MLP neurons of a small language model. Each row is named by its layer, matrix (up: input weights) and neuron, and shows model dimensions 544-735. Each number is 500 + 25 x the weight over its row's rms, rounded and kept within 0 to 999. Numbers have three digits each.
After each neuron's rows, "fires on" lists the tokens most often at its 100 highest values on Wikipedia text that the model never trained on.

L3.up2210:490503487528547520452518485456509556489502527460506466532473474504465463457451504480466475517495492501527510492511447489514514529506491511518453476440500471496478510487481504571494509574497499528523477461465534479571503500442517456505526489501485462485500526521515471516514489502499496483482494528501489490487507489518546496497523482499485491514528523481457475511506470487481486541489471498503510490480490514533500479489492553497522536490510501526536554487511492510501493491476458496476506513481492453485498488532484477535492442499504502502494502504477581475497496490507467501
fires on: " early", "ater", "est", " largest", "at", " first"

L3.up2820:490465495527485508499542493461545480481471503492472482493495536515502500508505477510542491519501515463495486440466459484539522499476523476533516471461461529522474484504541506484506520524488506522489484504485493485507464503484548499517504526518464500519499527498549487516446558531486501491511458483515559500451462539529514485511518538514516504511508504546489533473476507516478510505481464460503483547501516474435475500491479465508478523443517483516541487479441518494492500483475497478489549541523522486493533457528484511496470461498492537536497526482534527523474488487500466484
fires on: " re", " Re", "ra", " career=="

L3.up2556:490536458506532506540502507465534509520565524502479522500520494509474488481505501464465454509519530460470465539488471541514482508494511482501449445493493486490488499479526512509535526529486500513458543475523507509499518455531507482498505494492474542498472495525514500491505514476516544480534480499479505476482469496479500513499494502501459496492493480530501515469539480493497536507502486470461464532498532477469471514529494479445470505505487502519506467492482457512507498459531526496494464507501447453475486502544514464488489504502533482488572524543505450518533476495504484498
fires on: " st", "en"

L3.up2211:456512484472483516564513474491482538482511447517517491505432567443463482501503563468511510467467526496498486444502508491528518509477514500503503485478497455480487487476517491506489449525516534520496508508552513486501499504504502535493521497525520516547535478479541516509474493503517530491517481486561514496527495511458477478455489459557465503522479501458547517533486505538467443489528462503491465486542507459481489513471528526510495489556516452493520509535490505530524491531500492499522502493470455474512533514511515483514498453523482468494491499493442495528513467491477502553
fires on: "===", "oc", "el", "og", "ro"

L3.up2830:544511497521454462533490493497496496539532479512453515469516512523509467518482525476510522486477461476517502508506536497509507522488490533493496450517517499532458516532475490487548538504492535506501500473487494498473476524453468464494531518491501533458531489467533506492495479518500509460514476527515530493485527428511513474511483514545462461532507474487510535531457437503486472508512492475469455505504481517508518535502444492495515504500496512509463501516526539516490470438558476457505511517506474502477520521501499579513499534490496530506517487509483507503521520515499515506
fires on: "-", "inn", " compan", " comp"

L3.up1779:512496485497504445516510486494500502472480478477498491449514488495524531481500485470501523512480546484483545499515462477561496515500518476494521483493497515495447511474471448448486532507506499519537513502503474466459516509478481511495507493505464510486525534476474489525492522529484491503463476507497494483496519490480517489515502489470515495511463503489506532498489478459540501548501485520538511476507484488501479549491538552496513484485449491473485525484504484526485532474544518520476532469514471482518514533540506495526494454528525474522500503471543482471545504517475491521
fires on: "'s", "'", " to", "ym"

L3.up1232:528460479478546475508512489531534512484498513492491463523497417528512531484518513489531505520482533526473463502491491499534517505510473540495501476464488551481496496511531490486468477452495474429475485504494447498510493519475489445472475521503522508518525480469529499497501516491473470493512481499535490507496440503500463514488525552491450523509501547484486511502514475528488516511498481489491505496519549542521464498514499504548480521515468490496535479497504555472488457475517453460505480478498482486502488479490493459481551490481501476489543526516468506500528500493552505487
fires on: " se", " Se", "as", " it", "eg", " It"

L3.up1326:489448470513512510485500508527541493491480518572487485500524428507527512500500511428506503513538500483479491506468494468470504523475465527472541525532505510491463457490502467536477492466507443472512477456504531480463479490501472521508506486528509494505505462522512521496521517468506502485524501520507490517500516462506516530535498522451447476525480533493504488503522481468511504465484523497552486500481454521485505504508455490488500503476486531493511501490498465494502503503548511497491483458458504502424489508465487517541499502519505480495520537510535496523545516537470470478
fires on: " :", ":", " w", "y", "+"

L3.up2930:515501520472501469500528488504524567484455482476554499465505491529525482496471539463499468522495495485513508494519483469520533532494503487553519509478509505499509464509492520490497505505495546531482493507557488510484487525486489473494487493490450489477538488537494508466443492492470470479538507526535499537549517512554514480489520471524525473517495484500510502500526495495474490502476480494484502502487481487470488488484510542485505468517538521482534497492484480516495488488456480462473480547450532508525461461506498498490502502487485538537535538468529490544469494524524466493
fires on: " K", " main", "er", " Kam"

L3.up1235:503519493462459491490530491514498546489541492506490534540496521518438519505509509516514464488497528492489477509512501437486488523490452491532503467507514501492449500481512531467473503486477498490465500482472540487514531574500518482475518475487491485494438524504485459503489500465501504566493504485531533510520437517533470523497520491488503540486509467516534519436492476508493517501522472492495503518512491505490504501530498510459477508522468531457498494489464500533526510481490523457480500534483520551513519537470467472486508525469476517509473510545492565504507479504521515503
fires on: " and", " was", ":", " is", "r", "en"

L3.up2461:488479496462483505531527502541489505507519488464505539495481497516544520531552520464493519508497481505460516486519529505472475480491496484507498532521495502509522547513556478441467495509534515506476498479488518512538482504502489513465496480477504472464527488474527508516490514521495538496476490503514508487497460469467520514450496478483451480528467500504488460508534496500510525508506474515486484491484515503475496521481490504471566553470406493479518471508498493445492462488495535476504474512518485496524523474486467512513507506546485505482518523525480482465522506489468538523
fires on: "ed", "ly", "ic", "ing", "med", "ut"

L3.up786:545522534472485509527471489506536514503496523490476469476498477484449474469484518467479522457511527550489487471521502488422473515499523503489512448486475475474498496455491547534486479518482526503480490477455530492496512512498429499496528458486520504504479504497471495538493533508503516468489482511499520517486551539464489480500509451488517472527503476498485493488492484497503476486520494532522488477492491465477496506526465526477530450491446530490531498515475501522515482504486533526504469516489526498491542518522474506491520493488537499536473556512490461519492493488495495459
fires on: "\n", "w", "-w", "un"

L3.up1636:494509523511520513506513496513515524525475519509487544572488503518478496501529493481478471490481498463484530516493536513495494509501487504515460496478510522564499488507476508513495516515491507504529510495539479497459467517468513482479467549532483491501523526545472434541534510470462544467479516509480536465452510526505491530541487454518521501473518508493478495482465487508537515476491550479511506515515469509490493523523486544495494548505501479470472487486463469442504482478488483497479480510485490482525509515527497493437502505511463516506552530512493508492497477528469545469
fires on: " is", "ly", " was", " be", " by"

L3.up933:477488487488484513489537504486521493460523509550529524498533532516496515513503528524500458496476483514493513541461519480488495480580505501553471473453461533502484493512503494524503476507500524487472493514520523464508522477544499485519500514486531543487510481442492476470580541517505466551512508490488494477487456455522537479469475496517488485454507516508504470540528516511502483564474497503529494510466527514514473511471486486497496471506479509481526490533492489474520482478482463536557530482468521482536522481471466497472494529476496512484493491529440513522509538553512474478
fires on: " 194", " 195", " in", " as", " H", " 193"

L3.up1044:488489501508498508553555467461497497481512478515545526463476533530470496526545453498484578497530510514500479521478536496494506478524484497456505498483497528472547422486508484491533512496498504437474492489529499504500531487520469527501504479525497511436503422533466526500527495520507515512505453445510520486526507484490515469515502454508504482501539479541496504476515465505573495457488485429469498524497521460510520450500446498484506475505505489477439517492490555506482529507523502543447527527484500473456476518502540553472494509486468465505529525470552526478468524518505530505
fires on: "\n", "b", "p", " F", "am"

L3.up1307:510547479507525494500538510471495484519541452468524503506514488531542500469505518479507531535509504531510515467495443472527476437537471489487518496515517454487510520516561488458514488545539475507497460490501509495495488539481483495530491490520466444551473550512499490517475501478492471529496518495490526490521498497516501495531522530515499467500475505491513495531489502488486473471488484486458503473477508525496497506502497457478526545499488501481523497529499511501470509476458512516544507521525522459473537512526517472482446486516464519505527505486471508478491498458501483471
fires on: "'s", "'", " his", " has", "o's", "er's"

L3.up1862:493531481492503491498488520518522485501475492491467551501525519532520533493514512513471504516506483479461516477434516510480468490488553493442463487505477487493519491472475505534538514548502522476478542500506508471501502509507483511489506525491495482520522510491477498515544479545501544532461477499491529507510476522519475457466510476527537439491507462502444476496525502503512493464538511517515482515521509519491568533485501486530500520497485485498458506527522491503496488531495503489505484504537512466491512537491499537494488511518467496524522472499484511516512502511503489499
fires on: "i", "er", "es", " within", "3"

L3.up2636:502512464469480477490526533488515529520522521466522448475487515493498515518490549502476531495473508508553495487517527479524500531496515519486465471504457533535502498494479539484460488492506495488483489507504485488491502505516464513515496461526547476477515498503484454518478517525512524468548509500480530523448520509557468531511509484471498540537561498556516472468510484507438506479457521527480503475527513501511541464481571492486508488479485515466520480470474505515511503546492519526467498512519504502474511531485542497511467463493496517529440485467487456516527494500521493479
fires on: " and", " well", "%", "Y", "I", "N"

L3.up1931:484527447531535519484484479562490515495493527501513505478523500527481486534513490559475512525492512530527508526502484524481514512517523553484492517513502509484494501512492485513491561518517538515497499506506519498488526496553494489508496475492513491473460515449459514470505541501495447548483501517492498458454486480493509524514524486505485492514508467476532493539505524530484568475512508538520515523511448476493495515525508539484444500488550563541448445492522511539409469519484493481465498519540469500529502513508503518501531475491513527504525523520497487504516478549505505528
fires on: " it", " them", " there", " India", " France"

L3.up2712:501514520496484498484500500512549474496505480509497494517497535463487490530470475506529519469481475451513483519542525458499492495515530487502473509464521503498464505485480511498454513488501506531497459492590525442551501489494484495550502476515521518498499505518491503493497495475524515472446522503523500499510524479452533516470492520509511515491526463503530534485526508487457518501463455491490526470532498524513505519498507471494512531460494539518518518526491492497503473493512535506514506479459512479502519488502507517470525519508497500497531513502487561435508501503522461517
fires on: " |", " of", " few", "ious", " some"

L3.up903:467560482458480525485487506550527512529471476538504502502453507497516502504539562517499489477497513492538563510500523484553518484486510500489531517536491517508502516499506526491528541467418507511492480501519473517488495543469474476489515531550423503483494526480514523440500515526483485512478503505504493513495448488508506496476468530517465461471494519517515497472479532544517494488560441501497500518445503525482501504479498555495465495508526456490489513489504490482480509526492483476520527521529502504496487514534505495478491509532475505478521488525514449501544528477495481466
fires on: " it", " is", "=", "ctions", " Format"

L3.up181:477506449497478467510524461549490520483522501505471510480536461500469480535512521546519510500541478474527495477502514521488491448462537497498497545469516490469501520508530530519552510517502492508533498499468492505523531509493508542467511509512493495489476512530486567549471495528487519494490493485478503498504456499485535464524506542470485480500475533515512453465478465502464528559491477510494520488464523508536476506494486510492483494512532473484493520543463513515503521526480468519510486513545523492500476529495490500503514541455485482486427498507468514534496487485490473500
fires on: " Br", " pr", " Pr", "ic"